From a checkpoint of a small transformer trained on Wikipedia: 56.5M parameters, rotary positions.
MLP neurons of a small language model. Each row is named by its layer, matrix (gate and up: input weights) and neuron, and shows model dimensions 240-495. Each number is 500 + 50 x the weight over its row's rms, rounded and kept within 0 to 999. Numbers have three digits each. A neuron's up and down rows have the sign that makes its largest values positive.
Before each neuron's rows, "fires after" lists the tokens most often just before its 100 highest values on Wikipedia text that the model never trained on. A number after a token or word is its count.

fires after: "200" 16, "al" 12, "201" 8, "de " 7, "Al" 5, "202" 5
L3.gate396:483447435463510452494443533466494401510438474480538509499594537440502392460562470488507335575472513452494507602462504608395475510479504546497556572488494631471505493572568539569430460480531585567470501402482425585356491521475466538421542527500474528446505521559422462591455531430518386508476455543506525445516459440468527469543470461525466462470512485496506459521457493490549505540454525515537519571472628504490448489401489509513490467492476535472567527542452504571516378379506522540448501494534467414442556528427494506508469507487444518394486430472484521480433552443562497477483399399500531518514411505519554548539473464566474535392602494631503518527420613489550441484550483438460597539500546531471573544485595483524486541529449533500467489391471572423491440467441576
L3.up396:499413462432528512468603395474542463442517575417494498513546493527382520494566577474547519468488576493484479433496508338551521516490487533573514489396495503434450486521442527475454446366528584564491446535488494512452537433504476468537425428560490563511521454487529519418591457447548535546633451539517516556445582525552645545483538509463476528484429532550487408478432526520519461488510516486542562557593513473563427433535539468451559434521569489500574554579517605533501525507451526579591456542537498468570570500488484518492595532520522481484440455460396498497513509567454470570442339523540538482598430531506600504500563502493544495546499393484511527485513504488465455524587511516568519530493464528493522389412539535488518528433494489469517453497458458520565537438544470

fires after: "==" 24, "=" 22, "\n" 8, "the " 7, "The " 4, "===" 4
L4.gate507:433494439587477484507520490490508331433529417474452431478517501462409500505555518473483452483459508477494349501580443580485546530466410422499514494444515525434615505501565544539488560456542459501471518516534477392525529503461435449491472503498509623462501494450614413458482545574508520496457592451538567515479533501443491457473507441461459497445559549567540427436520516521468508486483393497415464468403526474489509530512540536453495390490541572577487507524514487458472490533507543461474518543550505570534542512580426461592433522487391549429480405460508406494557526417482472486514489468519510508588530441482402470528534511475597515534553540476561481486539468433494497477496514504594486494480453480492501531569526541455476554552474493580538561468370543518541443527469557
L4.up507:430502560455455484529509521538508488502529496605530522545505550394530479521525443493472529462557505530645446521534456463564550538524531454389504565468444464477533440369538396536545507510449493489508465524488512485542518486535493541582530464474520576493447489441468486488526475537460483429563515502562557494493519494593508421521506471429434496447588453497473539535550462584585430511520502454556535545465538523507483442541547519461513509569475474524493583510555454435561585489453446537435521481375529605494499549503545533493540456566438517504490541416452524459446459471546564566537450544449519521560490524494447579410511504478425509452558511425442526489538568522497529531546438599631552493491542432557481500466466511512524536451429537456499508405501450474414445470481514

fires after: "|" 25, "==" 22, "." 18, "\n" 8
L4.gate308:468451497474532450450458454462505468454475494554508555525535458454536575476553533462483520586496504458442482487499552532494480450503488559513525415419493521440477481526488427458410458566484487495418504479569530508550514547475470548495501535426567518561517398501456540446493456407504504459438505498550471482499457427478595466565458588585451564464561469513543451563453548494484524461561509444441438470502518392536440547468477569496519425553506489484538523492454476491397513511577503521576525504440539375461463505537508487473467523517516503446534555522540513561426465579546493513388448514494547501402504492505539516553486567435594470545548465553523443537531461453524468475452555481562471485574489467389581607485512481499443516449480397452491478477554444475521484602452486
L4.up308:534520441480499527494522412635540547411431500467507530497435562483461584372569477486508466555525552473453426556421579530465509420530508416593449472464529531544473462486401423500358497515506427555486491494543439517564487509447486487493527549507471533554472413577491463498474527534531536518523433507520537447497452450500554549552462490553478467532496440549521585501486529519475478518548460561493433476443511460503530500499500485431488472443474543547461530581456445418452518586536509556576483538451507383370523479537550497566459568428517535537564471506467464547510544492483481502431463469452496575410492491494575513540469531433447411562506493438525470537488476412531534624495564520569551631490539471504522461482511537475530456479532389490469501518503433463449473578559538

fires after: "\n" 79, "\n\n" 19
L3.gate953:491442548494497532505502472524529511599554514468561396504501403468430482377454515526537458469524438473493484565459485517527415468522521520540546583442553459493530516525496507557546486533559503504497574505512501542462570584483525491530566450501501515507499530510552560565496496480500529518467499439487509532559475581512475513431521456529528491445499458515503509613507479518413549532429564509446449490363581398509554577498501481488474451520524597505486480588505423492518519502429551509528480547515504531413436595526503588386410449456495493534454409494457501453498415515388489443521590563495420498467491576509475486470440534534494463458494573500549467559517500472567559474477459516447535588621577408452561534490420533455440391555485451579496534482504593525472480541474481
L3.up953:460501547578493555471449485476547474543515475626552418529446499479456504378534408454536507449453384501525521470545494493457447413543445557523518486527490516516500473513429609509548453494448550421515451464555527530465459530496503459602576465452507475481535584514480500597513502503431582524463460452399555499534456535634580533498587381537460370496418480532517490473495498500494441577517572470482462509476468466510563419505525509550503493453474571539444544486469420510546461517413541502536464507471562603430489534475502531406523457472431468510526559513494435503544548579434469436471557529527535505496480509550516394461536522474507445541433563394404536478455502650523576546523437513440542532564479454518592480470474460488564488576443504525562528479463518454543512565459520

fires after: "|" 73, "Votes " 13, "| " 7
L6.gate796:451496491525488514513468505455480452586406608509589437485502434504545467531525364550500465558529431575449490531480509507576552532406482479590565452476464545535467431517515546513550538508510502513531474419532588573462521536526466520518430485532446536485527646452575518512483564534530465529474541497556516513514450467407541464457500500611441595486449546420494416515465471473501588453429491478505395426500488447548596564551506475495520528500486602457450456493592502500493497559556557528459571439408494468424427481431529436452463561557546451497478454555467497473495558454497488438470508436458457507452358485474570510528575481562464443483533533503489441435490574537488468445542518478418471473484576506485420498546475400539569583421508527471531511409503459513616479539601518
L6.up796:452502526439487530393427520454443551538448450466510452439529473445500487438435444549576439467548482441546486503556534468436482457590552525515549444467515454471485579537454408483554343516443641588502593471475429531452470503447551509490513450511477492529471410463537552557534475507452442536525555490516486500504570557513468468618490554432530539493477537499493521452522450489575487493560451590553531636536431549474485482554507504524444516494489478608484505570537526423572591531539509584551464480515531505495549554520528475488490395557512531502504582454411537500523543484479463453502472456428436455488557508430492502446519473496521577560532565520504459538559437449577510429378480548562520502485526516502427600460487461476431538498504550468467521497602438551517458478518482

fires after: "has " 19, "had " 15, "with " 14, "have " 9, "\n" 5, "contains " 4
L4.gate401:421405455516501489539519420484537504583527548521519436513498534463548525454505453458516504422384498468530458492482540408547506507475572520552490442523540455471496471584572546433559479489565552506474489500446612464504496535539415504457543466473507517424499454517518522491522474446581603445512471514447462463461530476471524407458537509424456534511574459545499619643534454489536419519461525500521505518503471475458557589514544538529432377458479459485448468464471557472524530466568489528575542554476439553495457489587518609463523517493458552538558436479469462518445561467605545408501477467626530612536448574571480476590491476460620421540561561436520488463524508456477439505618453405525480523444575481462563521467541490484485518524448493556603518529579473596561493618503414
L4.up401:525560509492565560499533527497506567574512495484459489590511594464505515561487390511502581475451566459537436522520515472491539548511487525439416476436534476527422456650508615486497499375592539523478537464533561482472523394512372569578508453528501442494616448540406517594439547512421576404535534487536520505477470550461552534550441470495546450548485554474588486540581457453527481474442540486484494498464411542539491450509386468479568505505593515474460514523486487552449548479512574523493475482594490554482554489495412470447613507544481537476475474543553429517486568537500520499449517505480470528548494474492451513491496477511531540622577510505501508479469573464558518500470509427388512544537522526483497585547559491532579570512407516503543428467506447455512402619489518

fires after: "| " 75, "\n" 5
L8.gate800:480528465520433433455483428453544515487527465420567548460478569586539495474508513499533507578507441541455529497442478543548474355490564463477460413485487457436529473533519535551464450516529448514492409485546526455477425499488463436486478470505502529437452459529462458494472476424391528482534449441431521560573561486418583407555497376565517439529514426490590579474594449530479503538464518573501480401463512548475483569573495522531543495492595474513551524509560444427439558496482435579425444450534449501492543525515508479549479527479517517534490497553484493420554545472440530526502466424477462492480396527429429501533483495530383436462535490425493441510448497591479484539591553549481520564466550495528507554403534447620406471559427589437524547614525520522369489503428490
L8.up800:472480520479507466533525538511568483525463433504414448514420455566465463494558475468519534443469454489515448541567566525533540443361545435563543532516495449460465414548461571543523532442548477490466498474511494471475518557418562437597546384539461560546544557609524467521511482499480527459600526402460489482441498520548574406544598366562521577481503528438518472583547448512403382501478429462445465531580511586504546510432485586548518464520499531477460536507555509510474509470505520488461536515535466521416528565455547471481501538593513348533480552491492559486538507547428507486567474434520369526541511481524462554490428534490466540503463560516526418509505509625459472574526577556421564543542387448553613532534428516380368547578526435582555446494478528484462417483445542

fires after: "|" 15, "===" 14, "election" 9, "==" 7, "\n\n" 7
L4.gate21:469508543559521509545525410455588483522536526519431372421550378542620488453499515545481555521475497448536427491471495542451545473542415494543506561480456543574514478543520456429492569528537474531388497435474525537528489453451525538490621517477469575475538487483487508472446517511513594469451555486412469509537555473449460545522440525473484556463511429482422394503509589581505572489483559532424503487531552335421512522492485470536490445472468477542513443441444501496518455438527500574502462497432442432431440525534542540506575479505450409533489399427538502406431542527439562485434481494370532509569481486386524622475472495594511480539546616463394506507470445504496585467452599505481548477490548459465528497515553502481441465486439514586516475443493409553488598489475445
L4.up21:496508504476568577473472446489559432553574486495577458484528426556511427436437454470503546516540553569532511511464552505477467579544511550506430555465495492468524531543492533485540567505537490549505597505439473490590498594513451594525568543605452486477510478563565532499467521467452507583473526479562492477514509508510464502591433430499525504580450546371476535509524489462473472480534457524456430438576552548479470474550520507553405461434536465439545486413534497489506488570533572532424474462525537535390398512498519441463543454494410444613480445418565615457478511492420498491454519472553429510615466447559582561592507461583521571530476560462443429507476494592459520466374429420502416485520533456405475477545500436469397507514431509540567541485423369516465612498421531

fires after: "|" 58, ", " 12, ". " 6
L6.gate769:469571436518528472434437412435440488398459552410422504447476533435531471489550566482519445473463530493577557573541485521510504497495571482621502492416478529603468503509460516538412534484474551565436488539438504480510421530453514549463508543524511482491507578502524449551403515456459446502552483541475419495519411520526448632502567593504493477565446591464557453454517498438567470459498467545500498539612508482440532359527455438495512552540513479560437597517476535486479469471535493542594487416481472404388500577446489477521500506519420428483532496541518528453435468497509542483502485466432423429567525488480440534557430524477464515450389411581431482508452521504557525418585514457447514521508403503437531503492547541633482619518450585505508439498470525516601418513478553
L6.up769:528495447482476524484506460509492428528460478580600456485413448506461468461489471484569547487480434488495512528386510548444561467489491518516432446432449414442493543474411461468484472532427578616506429505444513461501482529471500483525513393432395521548498520518463460525489531497489499471495486516488539559454573469494443431530509477426552491464556397428482508458393538603456559470490442465505405454442499429536449488457436443571505536545392474493523527595605525455516456558492467569538487514477508458363592471548567494495489576481573492473535501514436512425510542445573418532462521391533567419399520481498579465451496511503570606552533409424525520498441574432407514441509509534592520517434505525558408576422483468407487410552558406505463504577524468485487452547452425

fires after: "\n\n" 40, ". " 11, "of " 7
L8.gate447:569527538517598405480505486492549439601511494485507542468460535519462527495491495445467403489531530498430503496497515514469428483586520537497417498479496514557499448529500511477527514430526463508463538460493596451455463541481484486503482485507428437605490501502479542535461541519433573575519476504515407507526509459458501558544506553497544477598570558441526500484544518494486502509518485458392455516547426511507548518551477432534403545594583589488477496430520528437384557421503487550507503462479495421383591429483524509493454453538462469578432453553413533533505525481484629475516513537458487526495512512522469533538457515523450492500480355628520582551513457463590546511576453485518452499462582505473504543465416419518470487517401505452564558401456562468582541517439479
L8.up447:463487484507442479547560433460504418484432424498526544396411510422406482408530545529471505467477514526358527496485423590546420510498501526533546517419483465620488504562508440498581530457532503562546525471609516409481477448507521503518498501514412502530459494476594474500430499497408533500543486446447519527582568454511501561612472429437539478486538466484382507464512499495435484502481515543467442455522515456474516542568481462478534439496593505614453454434577577500485475439498529455546565525478475475421527492467496482524494505537447541512498480570467517531522515480521533508506513406534472496539505606467598532445477477478498437483444440454626551397525441556422498370557504498465599486510635536524503499509537546512461465516482604504574468490483531493523512451530411

fires after: "the " 38, "The " 9, "years " 7, "days " 4
L3.gate506:472522558598537455503491565490522405543399495455454441497629528525465460415456469490529578494527509510432493509530497467557422484503435493522451519501538455537547513422489571474483591489485364496515595434511473504503496573531440548493515480494593535465507483507514361510452535483493588485546539439405534522552522527472492508428461532518490536433483573483606519573468589500505521569510499453568455404524535494471527413434430457476457469514489532485454508455495504525505543495460482495502528463429504540515466578557504473649467543424450539518477522530484515457519456444476514448544594585494530547553495495454522562462521497501475568437496567529542483546487517575456536489501475513502524431588504515509516490460440562554474577515365425519529555470613417485610593542579630
L3.up506:449501447532524529488553517619538495522544513506544515564532603446431459552527514567470408544553462501532524478362438461584457556471476521467491540496532492519554453462488549416388477480465492603488543375571428492526534403512452508518509434474513569492445553579401547461521450548502457462496508508464542551514473480546444542457649440496474485487473532476497499472512519467434486514507547475471461501532593539487416560534503404473545514498521505442453523543470486481501525539524520459452538509403564547533505460496534412562510484557439548534404491591518478454440496553505434484532529494387440497503489458491493484476523438464494441424530486580513473564540469438607546560635559447488521546472499539617474570535510469461516486582485548457461489467544541501545531421392570

fires after: "\n" 17, "\n\n" 11, ":" 9, "==" 8, "s" 5
L5.gate496:510464555477555495509482450464553530491516512559564419518527503381523540410529482530495508586520444514478417542406490559528542444474587460428431474537525511490354548494602609594414408563425391403508533457444417584517522488467489444503540452478535457489432516534509506488488505500447492443499559509484479432529549449596536418535508526522516438467567454491414493590556558511536461509495484577499459577506528531609513471459436476569557512552461549434520506558535440442474489603594507532579502620456501528492505517527567576509558505449509550627521505525446527435526490437496464451549443448447427495437488575429472395461481544593468508483530572453516429531550501486416546509542539523437499575561452411529465531507531462446408460414530498480468473494497536429494440582451431
L5.up496:511451537584441471561488474488426555521534531502502623433513520426585540459515568437502556555529481520566631488475487444503436517603455452501403425508504529509497452520549511511494478470492563545507505523549591499568496428514529495533458521499456499448436462483552389529449521508580547446463459488471562513520468517440532503457597533442500433479596583503557514470536514553511496551404621511495521521633551419651516515576503543437483428488513507608498578469436479388549540487538463510413490429536452532475444566505493569533509513455492508484452523492542462468531500471476520509528497439481477483475424525390529329438535554511455519519604433515514576441516416452537314439490434420527522555565530574412428533539503470561531512469503585529463565459412545490494486571545554